{
  "n_layer": 25,
  "d_model": 256,
  "n_head": 4,
  "n_kv_head": 4,
  "norm_place": "pre",
  "parallel_block": false,
  "init_std_up": 0.0572,
  "optimizer": "adam_hyperball",
  "lr": 0.00845,
  "lr_mult_qkv": 0.4,
  "grad_clip": 1.0,
  "doc_mask": true,
  "dataset": "wikipedia_en"
}
MLP neurons of a small language model. Each row is named by its layer, matrix (down: output weights) and neuron, and shows model dimensions 0-255. Each number is 500 + 25 x the weight over its row's rms, rounded and kept within 0 to 999. Numbers have three digits each.
Before each neuron's rows, "fires before" lists the tokens most often just after its 100 highest values on Wikipedia text that the model never trained on.

fires before: "=", " |", "|"
L4.down505:520541497477511499456513512541488541473471496549509497528484499481509490446524490508491477552479453519491535468487549509524484522492490503452506553519472502500509511496495486546496504522498538500504484505516475531557522526471515515437491484527503472528526451523493529527531544501525512501509526494513517497506486470520481521519510503543507468532481474515460496506520475528473511520492516491549511485525476521480509531501506490523478522490480517509501502504519462496525496493498509497505504476499488513516485520530516460532518513496490452485483506476549498521548557554492496506534457487519520544504543487524470491535470536496527506527504466572518473495483497519498541504536541539480509493523520489480535535495520509483505444484449467468529528503503512446500524505462502

fires before: " to", ".", " and", ","
L11.down988:479520524469545491505458554502466513473501506495473499497508524476460541532541482508495489491500497464470479454499501482497477510499484485468474520512520522519509486505446494499538507447487491521523504532472488500497509497494467476524463474494496450525532491528493496473441504512514498499503472505466498537501522504536527505568504487457534479457497559508547497492470518454518535530491489492490520451571488519503482516460503471507492512464495503510505490537522478490506468503556497471447491516481519510551525523471493520475456517476532539467508513456492513468461532465503505524497534446488484494507499495482521512441480473480519474459502489502517520480492543506469489503514493493532460476517496464527512470520496500493436507467515518504490526490496473505488525504495495

fires before: "="
L21.down925:454492506455499516524493506519468517503514482485494488500523451496498481490507498511479518532479481497498579464518474528528498519521494509512479519511503494497488510470486541491486465505485485486488504502500489483492463516502521486519493524485522517491503494487496521528496487530498486507508492528488532548505491484486540477499470509501508505482476529497490488491505513512489500475500503518485500478497487456477492531521513456488455510479499525480507495542490482538490518496478544490531507526535515506487504513527488510522517488482515459487508478480518490545508490485515509516492497534488516491510472553521494482486527547478504505483501471519478452517502521509490509460502507520508500498268491492517497530489521492515490484492506490502477501471497511469473531490470530

fires before: ",", ".", " in", " and", " is"
L8.down763:509507499473525505493517556514513512496512467483524484533467558507526484503523517542519513457457480488482466478480489523498519490500474518491486464492505514483470470548473544486483483459511531514488515481529490492497535463484476488477522519526507505491542487486479510459527518532523482466526485496504542526437527523496527499480470508489493494509520531505499470488460512518514462475489527516487509488511485522491483502465499526462530554490494531460489518495509540481502477519508464497484487524490471480507528544465543530484534507488518531489505552425521535483502522482501503465490523469488512502516532494453465449445502550469449540523518498524471541485527520529509524488521512497505542507541504474525514468464534521490463500512519485498514542488465517495489524549478503

fires before: "|", "=", "-", "The"
L4.down753:526537451497492484522492486491477545503439521534480523528485522523511541486476440473440523494486491522501545508508492483517520511499455535508563550501494473486505560465443531532525489512496481542489478469512505499505471489491475497518461524511487510496518506462486514499539515521494487489497531536476497519504473480519520527482478522499511481483504517476509496479480522524505508517522510510509500523500481472528456499549517424502543492544492512478448494539516520528508468512497500525484501478469465514503483525495487507537523485492505477497481483514476548524502544496504464484530487491497536554509525499480477494522513548456502454527507521526522473508491520519499507491516529488469501496473525476446499463470486497511505499506507469505526472524551558541533505518537475

fires before: "=", "7"
L21.down740:448485461470480483505521522507522537539462488485513491523488506505495542517479499512531480504518468500479521483546494480516483448518469513483516510491539490512494497511467521506489528470515510474502520521516510465475495525480513521500490508496487469508497514493492526541523484493510506476485490505510500522529502492498544495486513548464496474484506505481533501478479506465492485506500447512479507520490493484506514515506473436485510484470496512506473465498501466508514502518493507479481497506500501500501490475527518499504485494467522499482536523469513492551521480519538505475490488483493526503544478489483508484495515489475478476541511503532475524509504494530534488475488492468511481480280515512506464488482514545485472501492516496516510492475491506450499497486509500

fires before: "=", "si"
L22.down669:474515478464498554516527522511498495497499489466513487497490499511494507516495550531482537516495517498486583468503488506511516490510520521521513516504516514460510469512491535468488492482493481475522503506513514506488491504508523511514499518493491501486502497470491523534500502512507484485527465509477501521525514488464536487492508520495534508473493527494507470476492530473494506521516470510499522474485503476482500518500525492493504505514507500486461474513480504531490498494470507468520495508503485484485485533553514514505490512475509475476476476510507495540498459471535497456506511482523513503515478534515510501471517494471488516518516478485471517520508491518488507476495522505493489507259525519508464496484483503533471510486487486525506539523524525498478519496473497

fires before: "=", "-", "The", "|"
L22.down482:474494490501501515498490474517472499502496494507531500511503495503507492500508503496492504521511489508488394490483507489518507510493472501503496520495604486496494486507501497499500489496494506491481519470488489490502467490503499483494481508505479487498507493480521553514493516489506490504487491499511506515514511492484517510505490493505519476500520499497511501486489491476533498505470509527511475510506527493484472548481501221495497495507494506523464526498500486509508517501487508487494501494509477502486495504482493500487516488478509497529504495476490497511497496500488524509482487492487521463502511513496486507495505497490505497512474480506476513478495500510509499487510480494496496517428485498505504538491497489500495521495491497492503529505523506503562491490529487

fires before: ",", ".", "'", " and", " |"
L22.down170:485465482508493484513524509450464488496501514486539489510499464526507521504472501468469498447505520521505454525485513474477503507539492431502497441497550504524509507535464496513488491543461507509471495465489508500516478506471504509487486474463487496521524529498514530465484481489480472534528510487493524448463513519537479495483477482507557499497466514504554499531523514518500498497522489448488469512503539477518474501502513544494479468497575465514498534545498503490434468506537515480485469515455496510474506483482506542536477531490508508491529496539498527468503458517467507497495558447497496495481506487503502534485500534505498521469545498549491468498521526487458537462482525510497488467485487520485483513467528514460488515475517539505475557500505482509480514492460495

fires before: " to", " with", " from", "F", " between", "s"
L22.down143:474496479530481499489485496499465474486522526515471531504556479496509529489480497472531497475484451532477537481473479476491517565503507496522549485492486504536452478429503520479500518478510503498517517506524534499459513504489523488462501496461534515478496462499475421486497506572490478543492521531498462551517512478483527507514514511497488450531502497505530539471504512502513487478512540501526496508444493451534499495488483535505454512490513474496438479487497488505487510494502485488505497454482505528518497525511524535467499503547466534492477490489484458507510512499473484506544457536502499509497519504506498515560500495548497456487443499500514516457517489512489456480533517508459464512472467482469501509510490464498523490506471528492499459509524485499530493472465468

fires before: "="
L20.down143:493484492501514502516510536483488533465524507455507508507500522490502502474505507521491523518488520521494555490484497510493475506509491524518471527503526516517491498528472534518542537511497477479491483491547522510526453523500482477503473481488471489520512465515480529523528468489533446473495530500479471485538509528518538502457494507476504509508510490517486509511524478484510508491500473520466490496511512459477484489500533483468477490498494486504472497495490484503466517519475524410492478512521463503524526479503486517514478473463530484501495518498515525528498498504493472487520503513519511484499479513484486526505514464503506541521497495484491491524538513494507474486490517519528521484287496502475480480499507472489482501522516495487492524461492485457470505524471521

fires before: ".", ",", " and", " by", "\n\n"
L22.down424:495551490472483496478515536486503485563534499512504439495510455504491502522484478500458482494535482528501483474521506496465433491516462480503471483468516503513511485474515473521475515503507510519499478520467511506495571499485523479499501500530519488502506515504528505496513485525487498543509498498514506539473489466542473535503483500522505550512511482489525468538544463477494536521561503523503483525522457520497499506468514532513442509528547501484493513517514481479478494503492509516521482513513508518476479509497512496515525501502533484510508483519477535480530453559441499469508507460480501496513501519505493505492496530530525533489509548518519507552429542515500506503511519458505533476561502476509560507508484542448504460500501494587477489503515467493522499514475513

fires before: "=", "-", "The"
L4.down512:508498478523537535499512519514548536509493527479454479489471530516484472466461469466483517532500485507521560485512560499515474461487479495489528503507495478500501529511517502536493493486506537503507489488476444498537494545470527466522499507517476476519515474454513517522554527467449522502493507473501552527532503550510554491492514514528461554516460491534509505522487490481530541510498536504468487520494493482476493491488461483474488503520498502495527526480503475533487523442489520496501533488484454479440489516463478460493470533497550525502553497463516502498506481487501455530515476467534504498498522528499485470509484513459482481488482486529511495496552498532518515497495492558469502505454506510515491508503459506483498475457502484470512510490510480483510490537519439

fires before: "=", "In", "He", "M"
L6.down795:476507474517540499509549449522520496495503498485517500503501496526491515484490497476443486481479487536521547475514544538534476537507462491502489515516475494484514535474500476537523497486473496492496523501529497511472478506474476497481545496497461473504498478547447532514529517463504513529478526528480505490496473501484503518483461535545478528514500489552506454469492523487471529516506534515514497477456502465504521507478443422484520515482494491528527464474485528534508530486466532500454493465512509510502500501476549469527530482493498502474462505511515463521490517511484482485557509499530501493524482491524458507476528501483525520467542530525500465542499496463505476499520516489534490531551532539469516466502500497505457458518484468484509505494563508540536475462497501

fires before: "="
L20.down694:495506480476507495500513499495466506479481497484508472483504493501514483481469501520500513516488516492504542486484497482497499518477508505515465525498512513512493477506490523478513512483492495501522504489509502479489495482484514509542501510498489494519508501492528501523489525501509494491513497498480487514517502487473536479497485505497503485485495528482487472477477516491502497520503488508514522481525520511480511516501512495484487491497508513500492481516473473514491492511492521466497497498499510506488480490525498501491510503508508504507489509481515495542515492497515500500485507492488514489485479512514481495493457520490484513492491501504474517507490506509493512485508493499496493515182463527489476499487485500490485488499478522508502529489518501489488496489493502

fires before: "{", "\\", "n", "i", "2", "t"
L15.down721:525526499455502531506538490491528515575537522510506527488498542482483509450499519496479466493461492471538504455532524559504498456510518483548487513497489487496526496480503506506522527515447495515512526499516528472517533540491476495473491501523530458476500481450533538533488494530497484553503476535482490535501503496490523478529512547524484529483497497440529534484485533505510490480502482505510479459505487530498520476518532497573489495472511486444475450545459473544501489490495507521545500480470467499513516522504544484482492489500514497454497533519519466533541508516473497522487530480518521557478468507503516503512494502506528475490508471441521501486508527521479487508502536535461485492529530485502518519478538508540500476515497524502493485476502504493511524470500454

fires before: ",", ".", " =", " Corps"
L21.down114:521508520541494515520495500478473479441479533554540478504503499516502513500462531496486487495493511477549457490492522469512509524504477470532468471494536477522521499482476519492547510497502551517490515512508527510527457495463460484524482517497551546495520519469512544467485493525484483562488518502506480454520469491476490552512465481472525505529479497535512505557487520536530455506488494524463480507528488495481464480486533494529486510535506490551527509483449543504450508518449481504508485506542484521527505511510486492540486524511493480529442483502500493515527469493512508468504484514498463484516509518442501529499467480488546495514528483490486504537519557478498476555500489505527518519546515554503466509488512522471495507511500507508533516473539474477490517523491521

fires before: "=", "|", "The", "In", "On", "-"
L21.down122:494499507472451514544499491498509519510475516506515522539510518486473488509469527485508504466519467548499495490476541502494504455507503488456497529482541506487519492483483498506513566503441521533498493483535526524515534523506457489466495490483485527479523500529474547504500554468489537478494495503515510494525532482498506488507503494548504474538502497532495553463516512498516520535520467536499502489498527500469478487518478357486536493495498570515489466508495528491477524507480495505442512459509473517465522489487482505458485514485495504530462514455520486489531486518483532483511482501508481537527467488477468485523502504527515485515501489479494477492475504492494513514511520460511497493501543492537530503493499492462501513536478513514480512506558528555539495525518483

fires before: ".", ",", " and", " to", " in"
L21.down766:541516463464512470516534518469466500475483494542500489501510492471508551499483470532481524521457508531517451490497475483489459523506509494462484500483558509455498465477487503492531553501519491506509470478495525500493530535492484523508482496509472529504512503474492530476467522501523487550515474471521512498490484468523516540513487479458543519517458457536510479521557523552497498467503510475526482490485480489465491545527558561526483492544530489518469513527489500518447462496467496526468505524488458537497475538484507527517520515469483472481478466495517499475505499466443503495520480517516497491495488502551466498472487496477541524517547493518452500521480510527497464501524501534495511483534481504481509515480516503500498508532496547555506531492482528492518528522494539

fires before: "\n", " —", " +", "=", " Qualification"
L6.down50:546480496500505502482482500519504525499491494548503505518485544523492485512512525512446510488519478551508567499505432523520450525480464510484483529517473510505516481451478487547463528486459481487492510526483488541504507488503486475456500521524479494487447450508507532489514546468523543453522495519481492501509546460507490467511478477491502520498537511484432466468510501511475497518488493532525523538525506476489440497501495480498498513513515555464512449485564495497494498504532507487524499499524500539498484493517465549531499485478512496505460502472483508534517474554498482489522471516467483554479495509491455496498502503502497494529501469499552488477489493521509513472501486477515518495490483492499456456508508541529497502466446486540503503495477527515550501531518507

fires before: "="
L21.down772:482489494488501488494484512496466511492508498492508490497507498503512466496492527528511521523489504485514549476492479488485501496489491508505483532497499512500479483506475523507483501487492473496494499486513518495489475489486510516533495515491499492504499499495505526532483524509512487506507502528490484508534506503478508489501508501490519485493496502486511483473485520505507518498505477508503524490521498500485498499495519518508499508513501518515476478501476466505493496510491525470491503502502488507481489511525501517495518503492504504501482501499494469551509499501495490493502515499492517488498475514488480502507485514484490512502507493513481508515500509509516523480511502503496479514177488523497479500497497512485496484494498509495502529505488508462481520504484508

fires before: "-", "|", "28"
L8.down710:487510496473510494485508451504534528510507518501529461507505468474452511482514530483527465514530511539511546476512493510552531462472492484475479565541492490492512499469491496487491482490468487500449504513505459520530457558447482464455499541534476493491507483497513449526555503460515531511549546483498493532477501530491503493464493523504491504513456516502509509482525448486510557514469490495508468492524520516478463492496477476473486530506465502515501505497521496486531488531510496518505502518477492482511486454493493498534498483476502496499528481461494498524467528513483494524497500465481515512541481469516491523498494456502573482526524487489514554507502459509469542563520449508526519525517492473507506489490472505517495474477499523508498504553463512532557503457503494